MLP neurons of a small language model. Each row is named by its layer, matrix (gate and up: input weights) and neuron, and shows model dimensions 0-255. Each number is 500 + 25 x the weight over its row's rms, rounded and kept within 0 to 999. Numbers have three digits each. A neuron's up and down rows have the sign that makes its largest values positive.
After each neuron's rows, "fires on" lists the tokens most often at its 100 highest values on Wikipedia text that the model never trained on.

L7.gate92:518486464546506536529537494525505482505511490499499485476512539509515544529503522475466495510497468539487498518488501491451549549470507494488499487508455508539538490549495453518495514486519446516479436504504445489489514463514522502493505515530488520487483554527526455490493534487506500491497506528509488512468527496517477512543486436502487529492507503461543508498495511479507480517486530507489528511521503482498546473514512479496477506516472517481447509547507528490523524550489523499509532476506518509513522516475508527492505499512505489505458508531534477515517484473508484502510505551450509496565490523523518524470506456475476514518469500446495510483489527479484466476503472488496520443490509479521527516541512471523512447508529442489442483493445450499482512478502500
L7.up92:514421490489497495535482506493468520506475511511476480547449515470473553511461526486466459492540563555500475485512474483521499493515492503494513526515524535527489513473498492468480486471519431524484490470542516482520499465531490512490528475472487536510510484520446543504510515502463514534510529472474487517499491517482502488498508506496510539490529497497506531506518532501498512475502514480495561575498518478513487475531460467489483506484485502561503475536481502530475501503515549512519515498491486535550476525485549514463518520504549507478479501491471509500484483545513513512502498478473505475488453466534481500515520529529489470491517513517486502538498484456520495524452522477517514475479500507486508507539479502510459517505495498520453536516497543530491524502448477
fires on: " in", " m", "'s", " on", "rom"

L2.gate42:501576495444506470473508502490573482469458449477542523470454498478503507475521493434460538481483479488498535512516502476487513474518498465532545502484501464482539497497508517513474474502502504505498524489504471498494530528481504533501506495480500497515504503489507507507519452511476509496516508519531461491506482486523515447474528489488462518498522496531512462513474546511469506480493465477478475480572504527487523485495521490502554525533515480519495493482462499525513505482495505522527489556500525503564478498497551521469494496489518545478486486512528514481485464485510454480480507475511507504511534549491458486489532511479557478509474513467502468483508538521509483536506482543487502520533489506505497504512521534516530545515482472487505517535515508477516507540492570
L2.up42:495493478497495475552470519498521501480479445467533514505466478482509488504491499456497525519468508445510543486502476522460493454466476503505487493451535503506492520512488482497476476487502513477503510529482508500493514508516470514512471479441524493496452504553530498508508443468504517527503553503495458462467466504561508492523504462489500515510538476563497520463491536538490529504466462496521489527527476515502490489508499477475551505468517482482511467496479493545485444461484493489527485528488583525520502529464506517462506499510475515455497456491474525514519469494527479508513480470515476495532546515506463471481522498493510510546502492492484485489496528533497457518515483510509527543509476496514488534478519523517516541505457482479504524505510529512492529521468541
fires on: "if", "ct", "ext", "pl", "ect", " ass"

L2.gate143:464553485532483506484496493496476534502498474493535492483501511512485502515526515508492504497511456497481516528538488492478525496509476520505521527506520506494498496455507481522507487462478492469460519526532479488490586495506560510478549516552459529535480507485493523502477520484499545493429502526534490504500504488519520523460506530482471514505521522486510517491484517520489488517488492490476532474491465469503498488460490490475503504529493538512470521492516466549480525496514502491487439487490469531517527500490518489459549516484535469489472520519532526544479477507496518482468522558534536490505519464468516472504532432479512446497490507490496494514473525527507522498516517490488532512466507517474497562536457480465496470485507478485503565506531490541544520552509493
L2.up143:518532500513485472503487508446525481480496455468533533490474524505462500523522534476434500500512504480470480456511508497527510483484508547486495505500505523502492500506504470475469506490476502558465486529534537502467511475517486494506449469513463506546515526529468527528515488484533516480474508540511509506520474493538481484509515517496499532482495497504494532471544472506479496548500493516466508475560447503490492504537445486528479476520465518476495475541537466485462467536486521448510487479491552529488525498498517514504517508462453465516488510481497533513550497483511514474477480487494461522478502524508485534501508490535501523504478479508472487471456563477503503490493503445502520505482463507501444537501490510567471524506512483473518508529523511487463477504478535
fires on: "ass", "iz", "our", "att", "ure"

L5.gate191:525426508503479467518485518495503470487486509499500486482482487496528436540503484521501507511536471495500529478508535477517524532521493514457499449428507505483492496516480487468516477477524511493499479525541543502535526515488514517482475529493493498531468538498481505505499544478533516515490546482478501471516460487492461489501450484516501527494531546507497525501562529450496538521517516500511521506477498499486461494513485484530462523475536505511457488485523498483497482499502486529528529490525464485490509513522495459559491483466513479533479512524471496515477457518534566538492497500505460499479497528494507474513440508528485476488473533521477516494492468471489476537520517484525520516470486493536515491475469511523512529477539508526516523477571506442503454486519507
L5.up191:472474457519478515489497486512523469517544479521504510511490475481487551488470456498514499522484509501529480449487522493502508502477538478531488503481496512478515507493501474501484486493538497512524558482517487499507506468504509496496496528479491546511477508493530529526469512468529501516479516480495511502514486484513496527520494395501466525465494527531518487476479488509526488556469495473546503514490567489517517482507478518500487497437529511502510474484521559514513476513509523470512478489506504477548543498452528477505527521520455439471507539496545541507503483442457492527492485492514507498508509505481512463481489513526493482510544494489480483510440520538521489499555542519508492477535535449498492458498483488484477523442511465478476513499489532513468519496471510
fires on: "ing", "ach", "ond", "ed", "ld"

L7.gate313:476531506504511495500489495484456492532532472496534451502488477523484510508484475521511494530505520492504618508483493501533485506537500506514532535471537502522507510526459487516511493483500488491512501545523488505507464493520511503465497510489513518466494501489507507545522492518498492534462491497521523496445529520474425517506535462488498527497468480510481460486470502511526518506511481515471505527461497496509489510495520485472488480499533487461506496505469455496550462536465493501461534511526513508443456531498481489441509478466543501528460464508487558521531495512437480538518526479469475524501485502517513515535518466485444534517521537531522521495497519468496510483472442499466482481503507506532512498474551508507499529497494484475513490453510507507502516513495522
L7.up313:487484501530497473506449499464476501508562487477511505525560497470493496471486484488491522487511526483523535474540499478504449487469511490506530536507532491457499504505521519473493483513526493482503476466466520469436520488464556459492494501504504516492498553489496505497481498502512546533503509510507547511511516466499522496502492541502505480467492523499471501505442478495534479489521519470477527540502411460471476531502508505464468477479485555499536464562503458475467458539464476505479484505527508508495482469503530516494503494528505537497494517512552492474448494532478483497524521485525517513461479531493505522523528517498524504502534525507485466492493550461464497526483486511516539530486473483476527500466529483523486519511502542503541513494497537471478515489509516
fires on: "is", "il", "'", "ect"

L2.gate300:519439477538462458474503505502519513475472497465478509478471513498494510522490478501532520500516504482504491511504511486531493508475519483513537511497569513493517491530473517492545509496487502504466463481491497538524505514513537503506506522443477514518565555502550477517521499546475516517545499507476494532509497465525493517496488509506500517510530498502510490531454513502502476466540464528488512494510534542533533502460493504475507487480486477495510463477496476477495494500482465477552498486501470443490466480509505510486482486433464551479482530491514489506476570508496511502531466528498474524518488491503494465492474499462516508469499530498510536479466546492447492475518549540463501466496486533512503445539527511487479533537459521502500514460494469490503482505518555
L2.up300:510521512508478504504493516460501526457538468470449536527477487483490562505478494518497515510477508523499522513529506503545477488532464498507522527520519545474460508492529491513543534489496518552473533489495544538492485485522474526534502524515484517492477502514517482546458525513482502484505546477482471487505523464513480488476507477484476504507467505481521520494464543437524496558522479501482484528495472511499502485495500479503534483484491461509500510504523516498482516573492501455481460455503476501494552476574464525538495515485510493501515511477489521513512463498520494513550503499514506507484505500513502508485482524477530487537491486504492509563534520471440495533550554496484492511482525504523534496478509511511488531494496512486532497503500497518450522433438503
fires on: " Sm", " med", "y", "han", " Med", " Sch"

L6.gate221:473505563488480542520474488475492514512471533536502491443527517501517492532488470477540457489514506477490490524475493529510476511524493456477509519527438509474493466515536520496503479484535498509500529473522464462511484464456494523512521563521442506504499536457523493502481540471555521496500516520527520510502503497562526499532509499509479506495498532482469464520478469506466512473479496510480507474510486467490495559506521531511530466518473489549494509537499441509514495527486488468448493475484518478508492522502525500522510494497502481536515473505493495476543516485519528486507518537470490499470457489513497549490516486513471482518505523491473520501508479534494529508525466503481457446506511497469495503527535475505506530529463549560536475529497531542486504510505527
L6.up221:479524544517487486483517462468503446528516528472444450470527494498476487486486493523470509526515472544528532481499488487506528456499484494505531496506538521493508498497521517525510540458533532488496485492524532478494506491477501494529490510494515513519510492470529466460532498482514507495501501506509530480480513476505501521513472537521433479550478475483517512496475466470534508507504481504479516491481572526557503505445528490501509468556517524470508488468511493483482436500487521493529485514526451545535477493526545469505499505494516494527539489475526474544529478466495511496482522511537445513510500494516494489478518480541473485471551469532510507503478524475526496456510487488525469500509540527531506549467493472499532500493462502499481539491460506542514507500465472
fires on: "m", "g", "re", "let", "a", "qu"

L9.gate228:512502470531530518489503520542491526507469487506492476505508522517490488492504484472494445530506486487487490510504519475496511534497464465502504534456507533512516524537499471460466497450424506488526515495512554494494485530473507464504506486501517509528491488514514483473513528447517518462481498530481453544515494475536496499519509499489506460478471499506489512546490492492493504468511493505444510472504500520511474514494508454542529550519561490503552496515490503528451495503472501540495462494478469512442476483501507486519481461465512508487551515536504496503474512510520521514517526515511531549461517525498492472466520513495577499504552523504475498466463483473469505529467520487527498486539467543476486504482520521510472447532472500536472493458520520482536496502491470
L9.up228:462458476502467496532484458521507549493537509512466551488520519508498464445469453488493499525511523489510539478502550504495511465471481531497492508501496450535515533478467492480488538478523466496490510526517497505518468508507466495507491478498503513477474525518506510472494525489464450514520532478496435485509480509524512500492510516446541483517439494504511465512535481506494490511514517479481490533481478519556502544485517478485512485505536484553474504566503522482464485490490477507546479547502514481498521494553556463535510534467520547477500511501484526537516473528463510546528496500496461537463524500470508494482519524492503512532505471499505514495507519552468503518503496470508514501534486554477465470482484527480508493513467535488494482481542494514491481505480501
fires on: ",", " of", " on", " to", " March"

L7.gate86:468509498448497476508470479520491490511500523481516510453501532528522447480479444508483493497449493478480544473537490546512448486533490470478481501516504499492505484489467496491532504496484460477493523550493523523523504476512512542539501517509539456495479462500523465480536485512490504495497471507541493481506519487503469491509499510479504437492483498506553522475489493517469450519539463497494547486526489502481469488450485511528522493541503520475460448516516508511450514543493519516498512551438518524516481518491532479509488533512464482477505496484485494501482484519564514510464509525505521523490473521513484477519513510518548498492452527484458521521458516509473476522494467560531533496512498504529496557510502518504490482513492543495527482488492455513529491525519473
L7.up86:534489493502496508542529494506463504534501493540470517533503511462548489477459435517483488494464474459556508503503501534512502509485520486492523464499481485489498448465455557469500510487510506483511467498487546473508520529477514497461512518536505485496520531517484489508508515456449477524523498501501539488439530529521497507535501533484498504516463543479529506508503526499485508477483470497517537506544481466493563494538501433505521486497517477481486509460514504450478513498532444492493508491490494488458494507533521541471505488531506507478499528455508502456510492464545525526496509495516484521537509525501528499489510524516522518504539521492488515491525523468486470516560509507467489504511494527494513489490486514465489492443458534479512535538490480493460496494502563
fires on: " (", "m", "am", "d", "art"

L9.gate71:523477482473501500525494543490504502561498529454469473492544525506499465496509471532480548475488540469488540468546517476546541523517449527512464465472484520509501550492516464474463505506471535511513478523491491483516500506498505499478490491509485479474511524485544505491492512499488513476481483522487457498471494482500500513516519512505486516431450489501519494497432467531494520481479489488482547518498475489514514446491518477492551507504550473524473487501475475504459514485496498473540452475517520479500530496560452503480493515464489520488533482504520538495512495516483476519506506516505513444497526497484513482488478527491541482550503479478504496479547492549476483501489487532527512465550523511528468529517512529544463519504498550487493519469515476509523461521499509
L9.up71:494501502508491486522495490505518524515478502493455509513511524496452537494492521526502464503499506523497489442485534493508498506470455558440523538509482516538461488499524492516539524495536508493527490525470482503521427517475567539496514525526505496489545476507485500529453483463552476532485441491490511450478513467548458522511505494493513505487498510447506499504517493534504508496470539472500495469496539508488467499501507478468504556500504475519519458531491500465493520488458518490485526483486485498501548479508522476473512503470460502466521487508495530456516509537507508494498519499536470501472497473471501518483490518470524441500516505461530487506472511558468521499480509474461503492483480521477513477526526496542499531510458521524496483515528543503494520477435514
fires on: ",", " in", "y", " until", " of", "rom"

L7.gate65:502480499518546493533472521481507504496511513440452445472470488490504486495507516536515461522524515519476505529507471479536514498512489494488478513526526511484486446489566493479509501498476505492515499524503513515472522485543482519471497466529471500486510513459479491495540521527537433479497510449542503507522523483493485492505472500526484484481450535496519538519534482515506521495480505493505510480494465528523504494510487496489494493509520526520502519518496460519504522478523484481505518479478478497501524455539531489452546494528512468502528508517501464465471523517502504456457470549495520544513538501496522504536483527507571534508512533461501505483489473484543566468473467523547540549498496439527475517514491484500487455543530478498531488515461487505485501486499523
L7.up65:561487483501507518532517509502443493463504482463513483467453443508521513479544452540525516532471480512518501562529512505480515468526512501500474492500516523546487463487473496534560523500465490514497526506490489514519528500488494527480521478521467518529506490509537471490505466535516490486491460555504505529465535450450475480545497443537512445505499510479447500545504514499503542496455473468485516513514498478526520511510516494491520509549511534521482457531498466523484508516529484510516499500491483501477454513562507519481485516449477455491488476440499500484481490491493509473560502481508492477493448501503508494518494520476516469531493482508509471531523495492502543502515497519515506500490502493488467467516505523513515485488512523517490497525461554496525487478485507
fires on: ":", "ent", "ten", "em", " has"

L6.gate118:512485500521520469490478544519474540557487480516518481498532464503515454458545539503477545500485505501486517495490484476511533496478494500487480482518508440510517532497493498459511525509495525470489467480516525522481519489474478505513467525518513530487478510510522496492496449492511558517524484488489471504508457497490488453476505500511466528497500499481517476481481505562508494526568490455471528472511479472527495493509513492442525515472537485471501545508527486518533498470477484470553472517447493515541543502494491479511493539521470497515487463466526525505488531518537480489489508516447506499472552517529502476464515487501538504519491506534519476465496517526535509520511507473482485541502549477512491511508553491473552534471494481510524496500487470495469502499462566
L6.up118:493439523523488469478535471515511501452492488477463500485485535472510510479520515496492507491494537467523462489515464498503499514463531536507538502492479446515521522482519546529510462487530497496488519514499519468497478496462528459550505543511511541480471483548490560505511506506533458517456480457528486480511499502504507519503483492479474475489466537478527489502526533459521522505502489525508543529499533479523502513518508485491543534480456557479456534472510448500501481492506513480477546488537512510463464513461521495491481529490521524555473474532469531493482518495485511505514478510476524489462503535495518499464512502443546525530508427480506555506502502469498540466512513469521532526510526498496496535492502502523479495515495536487478478512482488497479493506475505
fires on: "ly", " However", "ver", "ater", "owever", "ever"

L2.gate117:533572509537506478485496485481513533484477453493509500490507468501521533522483502465544514495515527509441478520505535461478508516513514496516540480514511508496504477500505509452456520522510494487497496518505538468506454498514479469487501460534498496495476525528496522518540489494458493502498475537517500455514433489497486469464507492512506533492476492516458502550542562430479494469484514494476483507511511446483526489536479491468456488520494485545496492526539503481503497519512509548452491516508515512507524521513535498480504485477454467518495492490455461488483493528514468514489499456538526519472502480522521488550500488511583532515513467495483440529488546503508526500522494505525476504505529477482514483496498511511506508545478487455507465463494500504513499495525529
L2.up117:492562517502536520522483477492490478481516497484491496470495472450502498551486530486500513504477485499458488472474503469533513460496533559563531477478483519508498513502487534541527488508545496492524519509507454505491496519446522476480519492537472481486504487528505488446518498505433478498497500503517492468475463501469481514525487500483453495517460495495481489485463470493500509517530525510456461493479524506507511493492482496477471496499482486503505493521471491556514512524487466481525518504479531476508468483510520488527451504517518517470508473530482428515516473516519517488507487513481489452548488512517549562524515515512520459531505501495489518502510507544561515469481472506467482487507481503459487438517541542477493499535508486490504517489465479531561516477501541
fires on: "ang", "g", "u", " Country", "est", "le"

L5.gate211:506467480525462498490518514457509513438541533524512476517537532486515506478499480468483524488516510491491521524538471521503537521505482468516470481484544484484526492495504494470506489502497464512460519482503531480473496508484484549480492507541470475479520495461446451482487538535511496470481472520502481488486474507516484499495498507477543518473460503450489525514464492530498511554501481486532510513483482538469508499496496497494493486469440512518491504494503509476490506505527497501533501529482500525445460503484537524509511537484470501496529471496537501468492470493524497488468466508546454509502567499464455545546562512493484511558461506535497515461515477517493522466492507489478535484459528467543503521498512527501508517437482506469515511459516498484510499518522454
L5.up211:521499484510544538510492513505520456444518543472491485510508462516499461499485562510494552500503482499494516491492547530467467460489494452471495469486489459537544531477444500511527513472485509547508502514475499490497511536520520490522480463502528464487522483500457488489504501515497534504517495552518545521441494510497473519438538503509499518509532474504480453524479517489495502506510557466470542525480539499528516471494509532517529482526476504482468508513505489497498475510475525527475504493514488543493480527533496521547519544520519485455501467499530543492519530497469486506462495495492448450481535505462494481502520485505467502466519501490469502485493494479498500497505494491476483537485501489524506523504468538470509444468475478460513464506498555488491487521535474
fires on: "ake", " took", "aking", " made", "ank", "ak"

L7.gate216:487492476576499473485554470492471487515453533488489545521476517475515503489482520520497486500516509509496517492510475527502460521476500492514500506502487505500493521544507513546459503525508495516548483489503475494542506530489474488529499520485490534461480474516521506528502523477520529482520478500494514491502496501463475469485504453492463490491534501490522435546513527482511503518489536509496511528491516557481542535485454521492495462515466499469489523484474512477487511417526488503435498506493515515539569500483525551564482557530490470511471538505521479523465492472512504523529534533533508505516473531509488515516482461476525504494492508469538492508526500489509505508470489530476462536514498481504516491489490487482486496500513518462511480508441544499456477485471460
L7.up216:485500488478492504518499478478486465531495524512480482508515498559436504500526481495523526496511438468513502522493484473488502516519494519480499483530521484493470494486518520515476510583454475459556492485537498491509519513478517461494491467513514494489530518489496514512542520521470547492481517515509528498512461505469483512481503515509507494509537486481481486473491536522507556523548488517486498477540483516485505469535498473522459531509515510548456540508488486484498511520500476435490515458481513499547503477474524503475552484512499509478491483537503476535442505527514481451495440476518525527432513495498468510477461509467447516496510495490499539507536524526483477453505524504495528521490506502431482509515526487493545458472525483482480502480497488506536497516507480
fires on: " co", "ult", "ate", "ct", " Year", "o"

L8.gate176:513504516451478467473475535540470526521457492505441493502491489499555501484488509522515513476520480474457528493506532464515501491520507527520536501495464528474503438478475509511521536486481487516524542477504481514525533553529486490499515489531503463470503490514515516507494509498510556472529467529460515513504457543505488530462563508522502539507481514494488509493523497520545492504490476517511470479533498443507504528533478502516465493475479546493480501505480474440495482502496524447484523554479537498533529497508516508504459511501483502495489518497485477469543474532475544507502498517469519489533530554483548516480490504514496490542484490508479516500447474501505515498467463537473477491547496478493493524534494497458502504465493500538490521488493485507511430471505515
L8.up176:524452506496482556455514524479491450446461508506515502474499459534471488492536508511527506490493481518460518504504505513478515458457479475453480528522519511539519445507501468512484457478511519486480568468520511484497530500520496496517501487507483484524510473507532491509519523491544539483522509504505487529521476509507509481516525471485472449492531509535561518527493533522499488532488487489475510506523487496507533479514480512502497507542502546512460467541492513542505527503488527506539480489532496494476478482532526494488518478486529448504535516453484511503514513523492522472494551496501507438477514510495474472555492533469492506509538468532514532457492486472544520502487479500520520501498527502468526509507464467479506444465473522499500528558492518550507513487463509
fires on: "ly", " be", ":", " are", "ten", "ely"

L6.gate83:504527457502444523499480508461499496481479512491490523508487518527479478501487497508527465532514522491525497495465523491472501537485456538452534517494505522481539519482471473470504491500517514507517517557530480517516499476562492509456483498490429528519504503465540533523509537482528481479516455485522491471487495565503513485519480510474511511469480483509524509531491486513464523487479492502453492491513513484535472440514468508496535544506488457512482483475535483497520529465518521491507510508537507500473456446490499477497511525503512497547564476470483541532502453515499512518506545498494512460542518515534479510473546487505461513535492526472467503524509469544487492507499494507517498464533491524482492453519497445542502486465487521496488545535484511499492516521496521
L6.up83:522487485513491502468519472482497489482496499431530473536468508503540528477507460487486485505541485466518454468500486485478485496525520511466528517508481467535498502482527536473510492569492493497482463523520504495502531466519546494494474505493485528458494479507500500492505486473545533535491508474510485476531479471467539511517504500478496466520524486466511512489541491462505450490502586500549486498505517484520497517530489524490532475547504477502485494496501490503492488514542484488490536501554498521533481508536489496516485499552533497529539511487530495494517473487499451532555480461492509479515507495550481489481483502518509485459492478514512465516502508479507449508498477522516455434509487485518523429479517448507555494520528488551484513513493501470506514481502461
fires on: " New", " mod", "ut", "ull", "ew"

L6.gate62:512498465453506454537512519487477441524514483476521482516500428432475481503508492449493513463499542491483491492514480495452492496542475512487523508469486502519476484493468525500543580494479523480521498493523520509503486508479511507497510489504454528476493516472433467471472509491493547532473486498523518512503477508492476499511489506537490479525477514550535503512499507479525523521507507488496471464514504555520502447499504472482476539509501519493525452478501501498477481473477534482499501518463469540488487476523465505464480512529505529526520534504493526518492527489524507487532483448496513516492471489534522482488520503516506480529535508473498518483511483451517506492517500540515542552476517496522453484504521479498538487544512542481460540451531506468499510490505549
L6.up62:505546505499521449556561509501518506486488501489534531479474469510455496507473466481448514482501528453498479485502564459490493501503515512467500539498447474514489489504520484531532563487478496492498461446520498519529477473492459490501516459536456507476492511531448511478498501458518491460489501515496501521493526505450491570538520488497507504475485472506486484536531513496515531498508495498507482487512450504477457521486488491476490485475503487538504486470492475521540497494508495480466576465511489470467523473551538494519475494465482515479511503502466454496534494527499519502514519541525481517522523487482450510490523469520497515489496481500469496476520484500523511485527506489516517519522495479471494496518475507512527499457507470488476518537510472507536540474491559
fires on: "k", "j", "ij", "e", "ich", "om"

L7.gate178:536474504456545455495545524526522511497491487520535552519473456529501541471552491511532477511465570479512473464468495471511483487482490481480517546472526486488541522493484512527474505546491515502480476501519489526493490506505507510535528497409486513497557507485502487488515500485491495527532473511505476542541476505443522495505463496535470467535492525502503470472517499507495493512465480491505514495490475508493490476522521475484465536475506509509523487507513486497536500522494449458477547479473511527527477466470482495491534492492520478500530501490500502541475489483473496497501500533533451490495495498510522479537540576483500498506448502522479527497531481494477479491505495486486550517504555521500480470492513468497487537477495467445509510503499494514512446487510514
L7.up178:537518488508531497500552490531546461498522504470526544490477442510521490490475497486485482471505519457497501459519482497556480473477530488515495519480522480501505534508502491502539487491486538470491505539456496515519518524492517550499530514507506466514550526500461496528483517472516527476513522543511457516493451529518480539500488492538477481531459510474520496493525566523509496475442501447512522458526508464494474500484493516518491513548514517511500525479498479468527493521492498481481518536459528478508525477479488504496497558516512449495463490480502487495503479460448507504451468532544476519469525455511492471518544531512495471469486515532518492527490494488504492486495497474493509517524525556490503502539501504485492534487514474484494473489468450537493480450480513
fires on: "7", "6", "ic", "ial", "p"

L8.gate141:444508484543483528528515470484544518488513504498549513510527452475531470463536500519505450509505562528531518454513525505496494470518486505489456464525494504509500503507482492503492488503481517538530542494489557490504493540536490498466483479454494518490494515488545504512479494470466504531477519497510487531533536486507475478512553523514454516502499522485510495481518503514540518500518522518526482503491526434541476500460465511483492502473473472511511464487507468507489485472513475527537511474508498501517479480493538507478479471528504480473501453508495461537516493484489445453508538448497512492491518475562499526540529533515506455533503518497506481501500494475467537453532494514429495527478530494512514498468506503506546451519498487489490483476481492498519465487499531
L8.up141:461493463520500501516518452539554529497537511487518513490486501535476451472524522503453486484512492501486474515542508540506523536487502549506481513511504486448508532574518485495523516462486503480520486490506505504503546505511519548503473521476496566520531489498543528511458527465484511513511476511509538462495500487502526572499512480525468494507532485496487501527495502486556533476473493487511500496495493470484502518477482496472500512518449506455483515490500480467449496485498512534467539471528486517515490544490519476518505543516510546571493508502522486502493503498448498504509473510490495513466514495512524483495530511501484495544511474498512519476502486487511497550512464468489521413502471506482484464502487493478481465497433465495526481492478531529488484511516522
fires on: "ver", "L", "m", "way", " for", " L"

L7.gate316:544486521532476565499472468508468503516483477511480521513486456505506521474522508520472482546492499448509484503457478486510510513509479505480501531543479514508476492523491448478514488473472482503470504527537497533501493494518496485517520444535482504497487495510480529467479525491466512449499512535475516489467453519507470490478474480513540503523544535532498480511502513495539500561480541479495540503501479532509477462449466484463460491469483488496501463488516484491535481475476529501526518488504445535506481553503494467526478512485552521518501500515492510433522528517520506488457489527467525492484540510523522510544506530503475519510475524536520510522492460497510524521551508493492468522489480525506524511477509485498527461484530491482461508443494548527486483462490527
L7.up316:518569505523513510476498450535558535481550494474471515500482523461501494499414468484548515509506491485515507441468458517504520529462458476557484461503511495497482494497512521528474514470516497531498489510472501504510509529494513498542476521497534523498496502476488533494510473535507539497501537506517476501475518457520501483460548485517461540500475489505499540493549520485513473512550474509468481532483484508570467503486492485512502477497487500433473475511482517467490479515496513487520532521484516491524484481486493495502498491502482485486499527503510552478488503489499486504491512458552526515469487487512488481470500469484490537519507532480495481498471503477456492486539509501507441500454524466520541478501448516546467497529489514487487502525474537489457487488507509
fires on: "ed", "ing", "ind", "red", "ired", "ale"

L5.gate176:461481526505479502452516493468509488488452496552517544530506508506491518477510501510459521489463491501457484499551472513459506486466481474535518514495474471466483527511511475465490492493524502515549499479512536518496514513498513477472541478522552508542511472496501531493493493470489511505511512495453541503495523495490455460515510502539536520543478494539487462552448524492548503519482497451524490474536498480475539476473511503493534496498479480483519533490475530537518498536516500469478530504470498489449529511500486526489479494508494490531496489509485520487507496509501499482488523472496460533489517463523492541523541453477533465502532490465522484498500504486524493510491449528560562511533479521518456475464480523534544470525535497506539474489503487482504464489540490
L5.up176:531522511508480480489486526533507544521489507497512511583489489488477536475498504508521507478504529462482462561518497474492494462544491482514520505521510471498453468517502505500526587489439511511501461496490501473470512536491476535505485505513491515476525499524459503489456485469477516497539559500520501490521502483526475511492499452525503517496484514442500500456539543476484513513498507457507466479501519473499493497477490501490436494500523519443485475494469512507534491502490501523521495544529508510512485494530486501475492485527489526476450517519509507495493535511514480510490463500472551493536525493510508457492532478498449523505528503498493471478504477471460521495490496490514514512497455474485480509539498548518518493525563467500447501468499480506507532556456518
fires on: "ik", "iz", "on", "ure", "k", "e"

L7.gate119:494508477539449466492479476456525493478509525508495532499491483495504542471518528522537542503577517497477473522536451503483510499524502505478490531479477521518486532546491479501461494498470472453513520513512488491464503496512485494478510537502511475493504502508442481519497490540453483461531475517498500521516491502473480491517545476553508481508517496482525504453504549527500497501491530485479546503486471502484524518489511480506455476516477490521531498502475490469503473510467505492498497506481507505483506501456488469537493511498564525492493459514438497472473501528534488499457441496525493491503521448521494509516500464511498514511496534495452493507518479504522528554492468533503501552467472500529521524518489515496511510504537527417479540475500545463479494542512475
L7.up119:502498513567501484515471508481493509504498498489466453462498553512458490493467524517461495497517570500488496513507518517496505504498520495488456506534479489465472507504483499458501524491480493509530469527563478498464518542483538519473523490533526488558550501534508513498473528483476487517495497537494484477484471486506477536450489501533517476500482489536516506516470527495481470489489485498569513515499479513470479472458497484461493527456466471541541498492485497499532495479467497461540484458462475471478517512458546504526501488513488511491504528549517490491520541529507507485489487525497508480526470500524555470510516519492459520506505518498519529547494472469510534495492467486513549524486522530490474518513521507538503445506508478458531477472521521498503516481558524
fires on: " /", "ed", " took", "ad", " for", "aking"

L2.gate176:500549516528509581522472495500497496513480523469489458482502492503508509527491490488526494534484502549479514530499516479500482477522502549498478507518498492497502556448477497469483493495479477518523497525510467514500535488524526478495460534474473529483466494517511508481495479467560526519501539548488452511528491489531511508489501543521459529504480473556477505534535538496507517513508514505489522467510506492487480502493469498527496515533495514481474498454492460536525472519525510488532478488459498464518453512539480511505503511494450504517505513527452445511465520536468493495508532484466489490515487516517476515492509486503570489456532509466511527464492508516487503501492508475483496492538515499519493517480472522487488457537522494467441535466526515550474478509535433
L2.up176:530505536510504491522479455491471519517458541499490488531493481523489525477560510499484507506471527522528470520517493555517520512542533520452467487522500518494517496497513452496486467490463505531511517505461486541507530475520466499456508486443525544498468529564497454495510498519508532521515504513507516522496509474507431499494488522474480470495492459506499536519515568499539468493471555466474514487499500512514513538463473520504501494492495473512470525463532436490479486447488542458503514500483511508507484478501478484466510525475481484537497457478531496511522534490497472483494498483524448512505465496485524513516516494512488518468524497511504494463481545499485525491497493528504469518509476498514485485435506501513496492474471517539429485490530506536482473519511488
fires on: "t", "or", "p", "oll", "47"

L8.gate260:476520456465501539525500518494531482500540469465509530502488525435468469521524516465507479535501513501530501517506460480536479496508454516460528547450488467483510504489486529536456546485494485458514491476506485505567524496483479492509484484457505514537483511522473523522491491507544470499533516513522487468527487461515491470476548509501491518525541476504478551491507513512504523466514512527519453492521498445479473458493498539512494518514472475516558522523508523500503490482525512475526486471544479480496543531461460475512499496493493496504500507513524456511527497548479471513534511524515534464487482478535482483489511486508461488527500479519467505483511507471511548509509503490509450466483513531537501498497496506504517519518515499468515510548466466552503471488516551
L8.up260:522526522534485519527514485471459517521488486523507512493498503496458480503462482487501474526490492499495487536505535493476517503504478517425457485472523486519524537536518517513486532516494463468509517518522559506515569500474494580505509487495490491534485499522515499511478528470525499493521507537510492520538523530447489475487512506480495492504489480554482532504486496477491540520493484447491489479550455484538463491539468533474484521497468534438504478488504496506540486488487483489509494480565541470516489470515500491466475508500536532488511461492522509494533528483489482487511472478477491504533522505525479483501524474471488465526477507523532524462495553489498525497536525480513486513497492472474550490543506527498488458439457517474513482478491489505504484542471529
fires on: "m", "ms", "ver", " from", " to", " of"